Weights of a small GPT-style language model, trained from scratch on English Wikipedia.
Size: width 256, 4 heads of 64 (2 for keys and values).
MLP neurons of a small language model. Each row is named by its layer, matrix (gate and up: input weights) and neuron, and shows model dimensions 128-255. Each number is 500 + 25 x the weight over its row's rms, rounded and kept within 0 to 999. Numbers have three digits each. A neuron's up and down rows have the sign that makes its largest values positive.
After each neuron's rows, "fires on" lists the tokens most often at its 100 highest values on Wikipedia text that the model never trained on. A number after a token or word is its count.

L2.gate561:516492494538500477514482512499558496529520476499461493497500451482495523479503528480560508510508503500475478492514525511485470526497528517503498461493478500492489481499479530512518462442500483505525517521464531505524524485503507516499524563520512523490480537545481452476494539515482475491484503465518461487482483515490480505482565450508487518496504506482477520550479488534567505555475
L2.up561:491495508506472537530505470530508518486535459508482514516502491513487498510511523472544504491543488476501535513506482486470500523527524510468494455499490496511475470485530497480532440460461503456507511507510511487497527477516471520549509512496481520515519532533487467526528547476470498508530500498494513496488470520514522524483517525443495520486494521470449503508529495547514515485453
fires on: "-" 76, "–" 15, "/" 9

L9.gate635:529470480457491488510491549493475459510492469516489513462516501481480538478503487510477513484477507491543484524518465487451477470507496496478538504508516495502504520503458513480453515511483474482505506490495497400536526498488503527511484512502504514515510514502509487455463524502468513462510507473488542523495477498515495493492484458516477516546475506474479506506464512495504518513518
L9.up635:485460432506500489542533490475511512504495515525536486492512473502525507495539498503497526472511479477527493537522502488497551454512507448514508537500494500525524459457523512489479491494502506492519473466504553460456509484522505536507515449527495517495538522496502516513493537526448473508466525506487482434469529510507529482478526527450469484495485468480522502467493455524493521518507
fires on: "a" 23, "al" 12, "e" 8, "ac" 7, "ri" 5, "\n" 5

L18.gate148:477520484456477508494507470490514502527510513529540506499519456489511476497522468518543486478470554442480557507493520524480509527500486512496483508413477497490471508471495534526440494463479482520484511500482525484499496541488500519463473525501508521505450484508502495478474466547533523538506558490527497549472463516477494515485512493515498467465536543504529494518502486498500442532514
L18.up148:508473493543500531475493524495499487508481456505504484530514447503569480493507528532509478500465514465500529507506543519527507511498485481533471538508528585501467549516473480501499498497492472540508477476513515530492463449520515529500476535516542514510526537526510538511482474535502500510448548482497486437494549462527522487505500478496502483463477504511475494525499490502471520507503
fires on: "." 44, " ." 8, " t" 6, "," 6, "\n" 5, " tr" 4

L4.gate798:527500486488463507485503514501532480497511432512471509485486533509451456473531507491508508475523519479512506510511506490483513493509493528564486470528507513520512481523521484517498546545506529490523475507473470505510507528508481508498564492513469475456463487480521535507505525463511493518493464488500467536495543484518485492507479481524505466536525519474480455512476507495511522495495
L4.up798:492502466492493480513506477510560501519481492484538453505493549502495488518503502521499476472487510524477516536522475481493480492488541520526524492525497509562475445439479501514526512484512529528524506554479512461525504474535499513503498501492471505504496483486499483499494520470480422491504474503487495445510507492521514536492446529478505485500519511486508478493497524523527512484497
fires on: "c" 18, "ition" 16, "ially" 9, "ly" 7, "lished" 6, "ome" 6

L12.gate563:516453560480505493513519520522492436505523516505471552437525486502518524520489449482572473493475480483489530487492476530510458502455531472503458488461463503491536510506484480511497515548520505518488506501478495485502481528508488556477513540511492491473462530511490477508496512528526450504486518494500494526512425481490532478503477491524518498512523522490498547496512486458491497507534
L12.up563:491494481475480457462467462523495484496492532492474514479511506552523534516516485516508510489485556541543441530511547492539481498480560516506508500463505499468535529521548487477464524496524465488526500446516510506506498504486467539520485486488519497476477476494504502462450488537499528496502495536506510505484462506500484483502479453546513500495488512499522536525501475509499538493516
fires on: "c" 27, "enc" 9, "im" 8, "por" 6, "e" 6, "t" 6

L2.gate1023:491534482467523486522494488504448518482528536508508476539503474542496489476498509482513455500516504537484478531527510516544485472497538453502462534530459494536523499520513498507468487476544465515487493535484525528503505509521519478524470504470526484506490547535503511508528477505475431494502515529472495469489511469469525516484488480494553508524494510518532480472489520498506504499522
L2.up1023:485482483502469472536496558519479477470474511497469492485502470500530469527502528526495521476495502497491515469501549521502491513483516446478464538520518533486507494541531520506509495504479512504455463497477528510545500474470518477485499476511478477494517494495508448460528475490500526514460468479495522487512516482491494457498481539449498509515488517508497469505491516520494459472515
fires on: "F" 16, "8" 12, " +" 10, "7" 10, "it" 7, "9" 6

L18.gate379:533476501446542511472523491514494513470508499504475528541520467476485550528485503516512510504496513528547510534509487470514546522530487481474502515503489532473502512520442442515496517447541473518529479526511488469483503489525527472506503531460475513500418515473492542441500492528521499546449490519474461494475474476481457502479548519505477496507489533531498520527449491501484539476458
L18.up379:516487493517525497490499466550455523470496527510525489500498467534509521524514519525503505511465550491492491494489524516503481532503494509454488498497530549527502517445503505527504464479514492518500460496509523450495483571487492510541503507486584482528513465518537503487473461515462492496462473487519479474539470494488511474522550481470561485527506571460461516515530488508516483521495
fires on: "\n" 31, "." 29, " =" 17, " sh" 4, "==" 4

L2.gate788:505525500528534488488469487473471520516511479475459508509485473491520462511501505445485484513533471535487447547563524521502535528516511457479501522487496481484508506465520517561511486474516505479533489522529473488487530481531448496491493464505542516475495550521507525500494476440469488458515451526500485488500493510486516494514483505504560503502506484496464521497534490509506514497483
L2.up788:509520445476526513559525501518511531467471478484476511513479486538479469533481486496485541525524502500517528515504504495474518468471533514508533527517481498538513531476485480499558503535470484499509488508491481491528497507517499464489488522517460537516511512507510530528524459475530505541520486477489464449509495498508521497500537509514521494507511487509465474510521502501527496536494
fires on: " |" 25, ";" 25, " —" 13, "uring" 11, ":" 6

L5.gate817:516474458494480481543512489488512491510489476487517506490486505545453497501501529533504483485538511461507465541524518514510501525516522520459460480484479510523491493476493525518478498445471497511547526478525490508466468528487484495522527484482492539494527538499521484474516503480553495470504529521525490517538464504518545460453512517507527494540505493492472532524514507512496516514499
L5.up817:527471530490510547502499483508571492502463525498502505481504510505476501542502511466506517434513487533481447475490543477511464502503447480503446497477492503512520499491478501493536548531502491515487489509474500536518562467506515492509509480497496548507490493532511519529472544490471530525511485492475488532455532463445500499504555455552508518502486545470504521502544471495485523495527
fires on: "ound" 14, "u" 13, "i" 10, "ind" 10, "ed" 7

L4.gate82:490485489513512483535481476493508534478480507475476489510509498480469501517527488535510461507514524478506504512524569480532494493475502505467508541503453479528480523482518481558525558518451466491449515498462477514531534518516478503550458539482504480495500525473465496499501538461492443526506485459501500523455459509502479523555488507497506511508529544531524457486498490500501461516479
L4.up82:544482499452553484527528493512514528475484530500451459530472499468518474531519506525524488493522556475477463510461515475477501480556499512523477509538474473472472546530520515554532501484492492505457489527512485519505493541502488519491503487475530528457504485542472496486515505461485489547482487471489504500509510515517496513530529489473541479500469522515486477494516479540507494477462
fires on: " |" 44, " First" 10, "o" 7

L5.gate445:508468526520540461515496505519478473466495485466443534502539484498540510533493477520501507482479491494501505503513480487565502503502527484516530518456456543478512494469540505533508518499538485503529525535485484477490497503525496529539470498509484480505441511508476555489522502509464502477477455479514474525489471540472522501492472491537512483514554505515456500499504457462491489528498
L5.up445:492502512446540486485463488476487489457478513505476495468512480542460476530519491473492474522526493501549522469518511507484496477505498449511500549502511501477530474537492517517519501476529484517543500488510513450475484488524497491546499517462512495477550475506500529506496497500494471499497512487489510519467502487513520449476542497518541511490510473498505465487510438506520526441455
fires on: "t" 33, "a" 9, "enc" 9, "res" 5, "g" 4, " At" 4

L11.gate438:526533523494538496545512513521511504485514516497508510539506477491490520496550560492536543479476476487474495477535505514481498509455536492515485506515492494514481483536461557501518514502481550482476535471472504501548524510564502551477540509515460472525503535523481508527495494479531507478492517467488506496542499464490492490499532473458529510523528451519491510485493506511529475549501
L11.up438:485519491516494509487493538468494459504515482495484510495501531539497467534492517507461506513490467479513493500534511519479504521505469508508513497498534477522483513489481483511515556502493499505475493510471494464576517491479468525496534460502506504519471519468507538538469511463546476436501564545515473467468494514463489480520519497515524519520506469503492490506473497483500452532517
fires on: ":" 25, "o" 12, " Man" 11, "ib" 9, "ian" 7, "ter" 4

L10.gate681:531451538559485509486483545502523484535507525518506503538508490504441516511521517477509499483470512485501540477512500510486473516462492526525548451484489504554499524497500487531463493475512510520502527499478460489543473456485467524524527495481496461530539506530505501469470496483502517476529506478536457491496535486498565475501505516483521526530510478514440559500479512516527474524484
L10.up681:514462496514492531491543518467479529485484516489538540485465544504488550481539470526481520508425474485528482456477527519502439480513557485503496487508557521501488519430522523490508537509536498494516521525515525494509508539516486522512499475500498507499494497483547485510522485496479470504512509528482504491502456510482529519490494482505469499516510507519511486543529494508465493484499
fires on: "i" 19, "aw" 8, "j" 8, "ag" 7, "ch" 6, "om" 5

L2.gate102:489529509522481512504486497525519545504553492497511539525514505501506521440489516512528479516490460531525517498468480516543538473521513481490487503539528505534482508501475494519502510504511487484531487464487477503499470490508484494537472535507548491545457491448488577479543514510488480516507527498510521495526560524483461516477468500501518495516505530515522464492492517530485493501483
L2.up102:494510521505496507527513500540498528548475503480508449513519461458489489505486484541492536540468505494539485493493479521489496546434473455523454500507483557454496512510486492501466490503478516489515523492490465521517545500513518490484485504517498458484493509497525497548496479524473497485485511493561503489524528494503513473543505478465511493492500463452529486541521516507482448459468
fires on: "8" 24, "\n" 13, "9" 11, " to" 11, " and" 8, "6" 7

L10.gate925:502516515501452501529442479499540497514516472515488492514480526512532507517459510497500502495517449492520484513510526511473512496518502520489510495516476534476487525507501528517527526487523506491481489411492460490463501568527504482528501541446495475475462505543480489509460541480520488513492504526505520554485480505531463466506500465553512502499511481491505523470495460485523502520538
L10.up925:537531514465505471496512514478468462441497463496529481508515476517501489475543502513528491477507458509501475512441467485492512487489512540511485423475470524517477442504521484522483500530520483457444513497489475519499497496477470494502504501449489490513514492489556505500466501518458488525511474457523492517477500469506508518519482518547485481489503489565522498522507503513508503484536
fires on: " as" 35, "ing" 11, " name" 7, " called" 5, "ames" 4, "amed" 4

L9.gate83:523544508529462468505464477473548530513501498491511515508462508526496505551510513505533476551461524532509496495531494458489495491521502500466519536544534501505448506497533453545490529483535469531448529504507516555503504480462553453557493497519528520510492514523496490482490519551545482460501516499498507467511487524517504487514523508507497511505493520457536479505499534528459524516474
L9.up83:505526525506488499479513476495484518548477483501499529503509467463505507503500505559520496509522487504508514522510502519548506481531507477464527488503496501482477524529570517499524506524517526481546508548507468488482506556501487496489452501528511514529474503470475491478489464447482485510536473509506522482542507459480541503518523488547527547504495505492461517468533525491552485481527
fires on: " /" 24, ")" 16, "born" 5, "–" 5, "k" 4, "j" 4

L2.gate65:483504493481474462473434481504493516546499476486513477491501491489513494555519496482469503487520502473505518468498559497519516553534496489523505491527485524480465495497446519472510561485488487468533498479514505464492490483496507493485491492513511414448449494451500497484531500463498499488489513522491414495477498509505494488517516464530527485490505521552472474489508479524485520495498
L2.up65:482532523492491517445457436460500531527495520507490467506492482535523491505489519473525478478497511515516501514515526478476498532521451508510470547472487487502475497506453541481507514502517472495559470452513498528499451494529552539473536513511516477496505495485520514479538494503446478465500477521467451515485533531497472547519495511493517449501476490490505548496490483478485490484516
fires on: "D" 22, " |" 13, " 1" 12, "ed" 10, "and" 9, " 12" 8

L2.gate0:487481482500445479541483525492519529516524534489527534491519523558492510480535486481509492510508488520476504502487536514530507481503525502495563496579509502502544476507514504482504530498484503551516513499491514499526543484491487556499519515537502515489469494498480487476510503473542496492457512518503529464487496441499467520500523509495466471489495476523480502472473501559523450483530
L2.up0:496494530541464469505493517535446534495562506504473563469505511520511462482473557508463515507499466503512508514501490518499529502523486429481486461481463504484512493485496539496520482510456539484514495514512467478513476532502489506525488468506509518467530503492450520492516532476498524445502456551525511507470527453456520516472507494514488507498513445509488510509498518545484441476472
fires on: "\n" 100

L11.gate916:477470498493474476499526514497517507544494511489507463502506525557515495506522482524506531488528480516511496508537562507498496488449521488502505494482506512505516512504523525503489514507507486495541496536490497495522500470507516529508480498531483516491454523532473467522487506508551483490468523442496503516520461496517495491547493464539514509495490507462497522532485483540535513503504
L11.up916:544496496483529492501512494477550492516494481502503551549527497472500534535532478515495485494547511521483486498516540492511497476487511500485510455518506526506469457484493491496467504504456498483468478482472479478446475504516536499506487469465550507526510504463496479510449476509496517471524510522526501466514478463455523511512509460441491503500489491489462540467485524506533489535501
fires on: "ad" 22, "S" 12, "e" 10, "\n" 8, ":" 7, "fl" 5

L10.gate43:502537522527538547507517526493541513504497523495464501500515499529507450484516543520471498483509476524509527470498502442482477495493516494470471494522497454519453529482469447490525522557512504523481518508508551505547499481475483509561522493483513487502506536493497520461442532503512499510473458499514502504505523512462528507477518511521492552493541518468521461536475505544505551475505
L10.up43:465525500443514486465490509528523461512512548528439504467542495505552488551515515506503469495460548506465502521554505520510493530488462517495507538475512479477482518513480521520535464548460532459468484510494539509492492446510493481449470488486500516549515533550483543472480501517507503479515497482504475506526507513504472536482579491511488507478536541505508516501490479502497499462448
fires on: "as" 15, "reat" 13, "hern" 12, ":" 5, "io" 5, "N" 4

L4.gate386:516448501492496522534493505460515484537491456491498510465526490508460508563488467491506485498506486505482527493504493539519486537487508499525501540472459537459465517479495491505491480485578495520485506459471488500496496487487499471506436529490483485499468541514514527529505527501513481521505485485535482520491469448539465516499515483543495495512498499540546506480560456511535523491461
L4.up386:474530486482501500482483536471530547517501477479474550500521480483495469494555506531508530477496489490524515543525510518526514510484504510498543536495502521501525473552479513506516497525503477429497511523523563483528474464499539514490503505500516521473532501488471494556531504470495513496514457500506494529504500470544487538472483447529506474485507476532491493487507543510541434517547
fires on: ";" 59, " |" 28, "," 6

L4.gate199:513538502517472554507477494521490521507470483491490527574522467539536485487523556521471501518514486458505473507497520510503483523491527479483530538481467478555542463500493515510491488509474485479489498526473507479516475482517496513488496479483493535505523530481474512499474509493499485525503419493512495479473489515487555503516438494488518505482498470514478488480463487512566510502439
L4.up199:499552508516460490506490510463511481557499465493484478485522527528507458475489481537478513444487461503463484509494503515516513514500463479523502505525530522524463514493502517516501534510520515507482482536503503453512538487496529523493485468466473523505521491472491496452482515487484512485530455471510533515512474488498478514470438528507533484441521491472477487489499540494485503474523
fires on: "at" 23, " Pat" 16, "it" 15, "ite" 12

L5.gate47:490471489513445509486499503462509486503490474482463497512487464500468510506511502486532533478508482491506515474551542523485495517461510502496488481488480520544511489506474510534506494522487492503512529487495478475531471507495513520497499524504514517509525499567513512502481468485493488486486500518526470513479504475489470520505493471502522511509508473480508548529497491514521464507523
L5.up47:468463489518483535493529474519453462511540506439517495512538462479517487453494507496522516457494513509473489529530512527472500522485512441518483535482479513515511471568535465508545504515490467511519507517484474487473500523482496473482502488492528505453533546497504469507478480491496505483527505484537476496478509508482487521512482502427514499500518525490480491518500509479475475493517
fires on: "-" 23, "im" 15, "il" 10, " 3" 8, "way" 6, "ig" 5

L10.gate359:492516473470509471495483546497447504508499488513466486483489464549507506550473503534527521468483470485479477499506575451529479502507478496460519503483519478469499532478478486495505525516502468451522486476480532509491485517499496517525481517476495493491483541495481495455504500531498524493504514519445504519445512512447520477530493517516483520489481542516517534489533530530488499507503
L10.up359:470511500472476480450536504490506532470454533487529509533541512513479526533459517504439492556485453507521481505498490499538501502515547510510457515483535465488506480498499490479498525503463491504517522502543491520489524451504483473525476507505489482518491511496497492482484481519521502515509505488469467537486451506442507510563518550454519539496542481489487535501515504511471501485516
fires on: "%" 25, "ward" 7, "ord" 5, "red" 5, " Kingdom" 4, "v" 4

L10.gate922:535517539530501454527503491462511511495514556554491513511482465519489517496526480471513494488481507535478524458507493528504531450487505521462459516518515476508503485474518475530469513516498564490487530543475542452478466532487504480496495503448507512493494499467496536491483503492497545502521507483524498549502469486536534468539491538543479531517525486502496530485498571501521519512460
L10.up922:488501505510470522482493497508480515490545460485495489501499478544522502451525519488493518528541480508463528511519476527478467511507509459452450531510502489484502500473515491475471480498491482485480491493524531493535508562499480480543513492472443467504496560494528559526463481493476464515466506505500516520473528495482500470455478484531459506461497500513564539499466496497520524523506
fires on: "h" 23, "om" 18, "v" 11, "s" 7, "ary" 7, "ang" 6

L2.gate146:536505474517469529500545495495510498528471459549465500488500459542501520495512488516555498478489533498452516505459470523460459505529532484485497475495545490519529506504508480518502483518471496512519479516520509529510500506529484488542504520529490493511511472518539548531440459529526521495498518504464486483505509527536504511564543479483503471498519495453471455458498484506550486499486
L2.up146:529516472510509466541514482470533479529465447524481447479517482526518475471489481496554491479466514523452558477491480533471489528547519509488493498521508497508509495501483463493502501504492503474541490514532499529508532485510505493501493539475486516525513497498505507474450471553526477481495476470466432479521494540517501477542526529502494485480538455437505510471494463488546498506443
fires on: "." 21, "\n " 17, "-" 15, " −" 12, "==" 10, "20" 6

L5.gate174:491495504483497518501478550450571454523496515535492518517539494493492482532522541499498545488476518459501521494495510488504507515506516542480493491543511470450528474543462481507498483503520503497480497502496507490511459518502533522518517527531477492509508523518504514521490505496540492485488517473493502550477476497498477480509518529519511515507506523492502546490483487518484487498537
L5.up174:535499508527515510471497487468516511503499479491507504481486484513508502505476536474461468486519503444492470530505496515492497491486501481542551547487470527509536485487516523495509472479541523508477497516492503523478512520522504551500510521536521461456469464549501519534526486532478507516522480432546510512489483495504534441507520452519475488490489512488517508492519481511544511487476
fires on: "s" 20, "ec" 13, "78" 9, "ies" 6, "G" 6, "urch" 5

L10.gate4:504460507496528501473495534498553493517509518458506470553515518533488482505517515504513495489518505466503506523525512529477509456447466522497528509547519532488499518508489510550534522490532486526501495461479501479513514520521545541475512535499508509485494523497500470498515534517489510463516498514460510494523515466511483498482526465478484479495481489470462486494508504513504509577470
L10.up4:505499513517478507526520513530500515491499472487537536525514497502485512510515487502480484499501494465474494465468479507481501499490497500484486477513515513539463508510441546450485508496514541504489486522469532486502487514517479505541519476448490527441506488517517496505490543502512477482496546536494498509534499462445549481526475488507520530545500470497508468459517510495525524502501
fires on: "duc" 17, "\n" 13, "el" 11, "ter" 11, "o" 6, "il" 5

L5.gate77:488509485497511490473491519516486470513488551503517450481521521468467478523486516507530531525482491489482503493476493481512517493473534493478503493493479510518532498480498521495481498556465505517515557456470554459506519503497535508514463507451524478502513496502472486516510504504539487487464458482482503546532504495488511469493492493475499518521552542521518461498526495462491516550470
L5.up77:550506497522529534508516482508493491474456530566478538478464478502533521510495523454515455529513477485476508488501483488462459541484490480469479482468493488493520513500445482528479512504508518495522470483529499530513511511478484505481479506503494510513468512518489521513457542477487466468535468517487508470516489477491515453516523468510469485536511513545494518511504504495503467487521
fires on: "e" 19, "et" 15, "ort" 11, "on" 11, "er" 9, "o" 6

L18.gate758:480494514521501527507497541500559471518525504502460478478487504518476495504538463474503509504516520515508494459530525485501522473478563510522534476513496506498483502485490452513471542500495486500516505521490462471533497466523508511477486505502526489485477494511507523541423516509434473511451502512486491553468480501481459492479539523520495486508480476485473514530444494500505498518543
L18.up758:487481461519485496505491474550511549469518509537513490479506547508524541521510506521483477502537525492456509486493492501504537494498491484480473458512486520490514487487484541508486478502484504521506473520469533493524521522486495496523498514513554470514517441515489452503507481482510556462514473463558526491512505440482506463513517457477480514487490501521474487462483520516480482492467
fires on: "\n" 100

L2.gate226:500499531535451509497471497518512473501533487479498526528526474505522463551516511468504480488520452536478540489523548513495515505513478467502483475500461547506525481509510520509514499488500468464561494517490491507524487503531512500520507490484512470472499500531504508493507452473486462527513486507502491505485516460472537531478490513462509497475488485521503499565519487532471495475508
L2.up226:458466502459498477458535502511538484515485496476516468499506486519470501521441488485524480534492519506513508491513474479492461520480506539488466516512534507517492482538482506482490479503473520538435528543482511502499531513505543547499501547518475457491493512507506537490494526484507551513518542474522496530503488487503465500563524515507547467564543498478491509485493505513516487487473
fires on: "-" 98

L2.gate509:524480519513481504498487505486531485529540488496507472499510472502491496546512498495524474468492501488477495498541565461499499519512473539505475459518460466528512495437519507525505502475537508515521521510488517492507505486543553502518452490543527489493474522541477464511449498494484521485542540488494474507500495500500494509550500532505548520538534489493499522506473448510552503500500
L2.up509:487522493466514533435506429516478467483524517492518468488486463477516514513521487467583512504494530438463509511508533458490461525508509501502462501504497468502488493519492500481530506478506462511491516539489509493517504495538544524514472509488516470521468492499508485513487491506474536503548546522486483511503509511487523524478495519501548478541572478481480492507493517534509530493483
fires on: "-" 100

L2.gate888:490505498505520508504500488500478452483520508494464538491493501551516479463468534490478525467487502512497470531534538521540522495514499447498494545491468481517514494468533502522520486496561497501509509551501495506495507474541471480512462483502498538507494524558486507498504517483482448457487492508459488489543518515459518479488506481510512538536487501518482518496504485518515507523475
L2.up888:538489510494499476507518542461519481478537514502460540530448493496509423501497516468503507507482531538511516492500505498541480523498475494518497520557468494516505493495512494468515497491490476490541468505562488507487516531475512533464468541508465512521504514526496504458545489496474501510510470462518471510448491504503474500499536506463499531519529472518486457474486505487533505503455
fires on: " of" 39, " |" 35, "it" 9, ":" 6, "uring" 4

L2.gate208:518491478515522478506474517444536467495503468526493495455502477471529498503455532522526508496474518501516526494509519491507478541490453494525543487517464478427472497483508488549488495451551518495524482510550533468500492509495522518477490509517506489490489471483538471480462511539511492508506494449533472483536499469465483455494572496500512479514482481513515509497479490497491480488519
L2.up208:492478490559482470522488523484493483501476513499484492494535508527525513498533529497531472504518494502536519480534505525539507487494481496477481573502448550452501465501504502524499539465518492497502521527508533477552490510527543507488507507518487466457463508537516518510498475492482488538505511486520462490457478470452476522509545480496492472484502473526520498498515465535515529518514
fires on: "\n" 89, "," 7

L5.gate5:461512541494478479494450499507502486509534503523480496511526439510499524488474539499530525463500537533470517511499488509512487489491524485516487528508458464494528466503514508490444477490514491446517488491497492446491494493478526503506498483460503489482470529511490523500444497518513554494459441508506470514470442485481464504544511552571499520533516513557537502491499531453553475485498
L5.up5:472547496493515498458493509537472542506521521482504499511518438483515513466498519464543486495534502470466528516525509506505512476520479479470479512487477443507558487507498464492519510532550518507530469491519523523508482488485499544456493501510533520449495505548497522545498443496464522496511462528502502507473446492452526503458521492523519509473483469525488512470517513522505500511505
fires on: "v" 15, "g" 11, "re" 11, "enc" 9, "h" 7, "or" 6

L2.gate43:506431476485503468530467503491472530507500529421490513508500475492493513531539481540526471520515473518437477500519486532516470500523518505522537506518474535477473488447486495536496507476485513450505519474499504473533519477520554477513510518527497484504426504474492489484512477496504454543507482486551437523530472476514469544525534471517497494491499444554514472509470491530516500517473
L2.up43:515515499461513479509466482465492499479517482497503508513500489478506477531441495512550458502446506505512485515500533524529521500518486547509500503506478500489477526518530540575505520524472525476510535487481516481494479492518505506480497477521498513526479523509519542513514478488479485530522465475540459537534473510510441499500524534521523481485525506530512510451484473511510496499482
fires on: " |" 97

L2.gate365:511488478506509520489493508502455515509505513427488477499500486529502501507499488506513495510494465522476441549542470517529488505484502454485500541484487515494484507495500546566484520487506475459500514535488515480517555531524519507498524501530463518502496559452471448483483498489450460488471486504510462544503490522501468530546493486508511485529510492533496493496488503518482524492487
L2.up365:510508483503543500549507503468510555497528501456486502517498527498509521505519505491520473483492482512456451505507479486536524470499499511507474504509491492514539505515542542526451533536514524492489507518482492506466517497536499484504468489510523510496498511501492510453542472499474503501554489492486495515495486511505478520534522500501496504512494494526476542463509515527502483485477
fires on: " |" 99

L4.gate21:515531478543470514482541471496521477514510518498516515494517497494505495528532491508521475525518507535541508504516552474499491532469476484499502457493451530482503502518470517535506530508529433476495565510518482508532500529504485554472491523515455525481480500503500516487482495481516533498520535482511457465475500512506509505518516502500501509502518495517514508517504470483516493519511
L4.up21:473518510504480517480495453529510452541483463540499459476493479486481520528501523418523503542544524513484554521503553461480530499491478516511527449533506495460524454490489516513517530498545481476487516504492516484495475509506509516481501516493507518495486469491532539469518503449488487438549503518524515475484535502489480495502457483552492491491487489532498500530475473515480487489508
fires on: "able" 22, "x" 15, "-" 15, "ers" 6, "ble" 6

L10.gate683:490514490460480472502542534532519489511501515524494475481524485481456511493513524537485520527515518517503490488518503491483519525436489497511525505476459524532520500495514554482540514536477502484512475490483474447488518466548492494508478484484526472494510513476495482491486473520453510498474529531523492495441517506519504450498534465473503525500462525491496470547476485518558465499506
L10.up683:505497411558488502493490504516485504461470509514502499486444504536516543490482491499506514498483501519479485490493466505455493471516511475530482557453481484524531472445510526473496521489521477516524494494533525558526509534466495525465536484502482485508495507498451578491505532466483503479495462522486487500544526542507535498458463476473474502507491465539509493512492532494517495476534
fires on: "j" 13, "om" 12, "al" 10, "er" 6, "et" 5, "a" 5

L4.gate176:497485549500522478476474503491521504513460521539471563486492476514465469466498529510508507507425519528499541491535473529497510490492445519487488486518505501501487476488505466522457493475501514458496489478522504464499513523494524498523504501503478483494478497533485479467508515523494491469517517441544476524484513524503451487486506459520496490504477529478435510460473503506474513517522
L4.up176:442494508496492495469523550458500521519493526521481526550500507500516524504512480462475522506497520488531494481498525486511530470510521501446493490536557462527501521510465496489455504515534492515537507457517504489508495490500412481515503494484524506539523499469469521474517552510544476528471519515481496476455492511494498554526490493504531479488480497518525491475478478532466487506536
fires on: "ry" 26, "r" 25, "ri" 15, "irc" 9, "n" 8

L2.gate224:537538494511487480511530446479517506487509463492502489533549494501470502534521474511500453524460522533463483480457461526481512542522561491495485493483509541542498451477473504513509466507503505518526500479496493493506493490501531482469526528511466473478532536517512496487472478551514517480498517480462444482512524475548483510505527474516526499507493479465492466479506474501489503484465
L2.up224:553493457518484511523511466499509492466506470511514553490520467499503500521489483515521469512492488504453511482483514525471475589540498519501507482484507530485510492462482499517502464491544493517551487473488492516535509462525528500495529529501465532483481506494486504506480472545494495507498537515472452498510502488535472495485523515471505503456498467462497486473497438553507509495477
fires on: "\n" 83, "ium" 9, "rick" 4

L4.gate685:565495472461494480536517520430511459495489466547504505483504478514487526504478480521509505470451485519497498479486483505518501465512507489506491433530487511509526473491497485491489513493505494449546525495511492518503541501536493489469506526515515477528525477464522531509451495534450490496507501499448474497519477506539499513510513498455524474513490459481476485480515472499503506515497
L4.up685:526475441483499476507512505435533533512451463499480489503513495522510474485482497533512505498440521500520486514476433483444491521506508512524500485537545494559519509501493476469455477492457471480526494551547503507490535490487527510489486516478500466501549485468529481486437500530476517505486508471471460509523493527524466488541515494457531500469490488463442496477496474509543491506467
fires on: " ===" 17, "\n" 17, " |" 14, "es" 13, "ones" 8, ")" 7

L2.gate703:515478507502514453496515465508481477487538515529478525502501500520493490481468544491463510480507478517486436515517518515507554470499489468532485482503504483493531522484516527503526465534473544487524499521487547488456509477537454470508503463513481538477478545515489492513502522497504494451458464503488497506499521496456491452491496535518515533469520515528479513481504522457502507524466
L2.up703:518471516477523497454495553483474496500515511517477533492495466506478501499501458456525552487475469537512461522518465502501475522460502512529542584543513505460522521460533509490518490493484479478466516527509467480520526503450504486512483545506528507502521513487498494500472469488517515507518532465486499521506493475492497516552453513470524519544506496531506453496497484517531498526449
fires on: ":" 33, " |" 22, "e" 11, "ing" 10, "es" 8, ";" 7

L2.gate220:445483478522494525523493507518531469476499495493501501485489514479513509498484487513531509473447526524506491480490519488508460492450502523481511472499490494509475476488519498491533546501516513502513536450513500461531445480536586542477517505527483515501476490469526441520488506530502469501503516479484473484480488514491488493483516496512491487432463537523497462475513493535513494455508
L2.up220:502491491523479479522512494495497503480466514513471472459520509494527521444489487538466472548532524501512504496476544502486483540489479464465515482491534524464495492498471468488517500498516533507489509517507505557484543453493488488494525509495536534469495470546511455483510542504525544504534475485523540473508455464498483460509527479517492521481488509487472515503483523486471500500525
fires on: "\n" 100

L2.gate216:517518489506494532504519497460525470503470459522509499522485500513537475540519465477558494523489497489478505477460494512456499498547493489454502484521528511510505529449488535528477499492470501518514509530524467492524507530537486485497517530480487505474534481487535558464446479524535502497567504484512454455508481502536479517555525527475500469475478492508481472469466518522511462485469
L2.up216:548514490509506515511505496479528465502488435526528499537519501504477498513474464508529503522477485476479506478466460530454478518505500493474525521519519467520522504491532457533490499494475485508488498500537493495504517507521498533487507522474480482486512526498505522473441502538474509494504519502472426509513510529540508516559492489488526516540532490454511496459455475475548469531459
fires on: "\n " 51, "\n" 44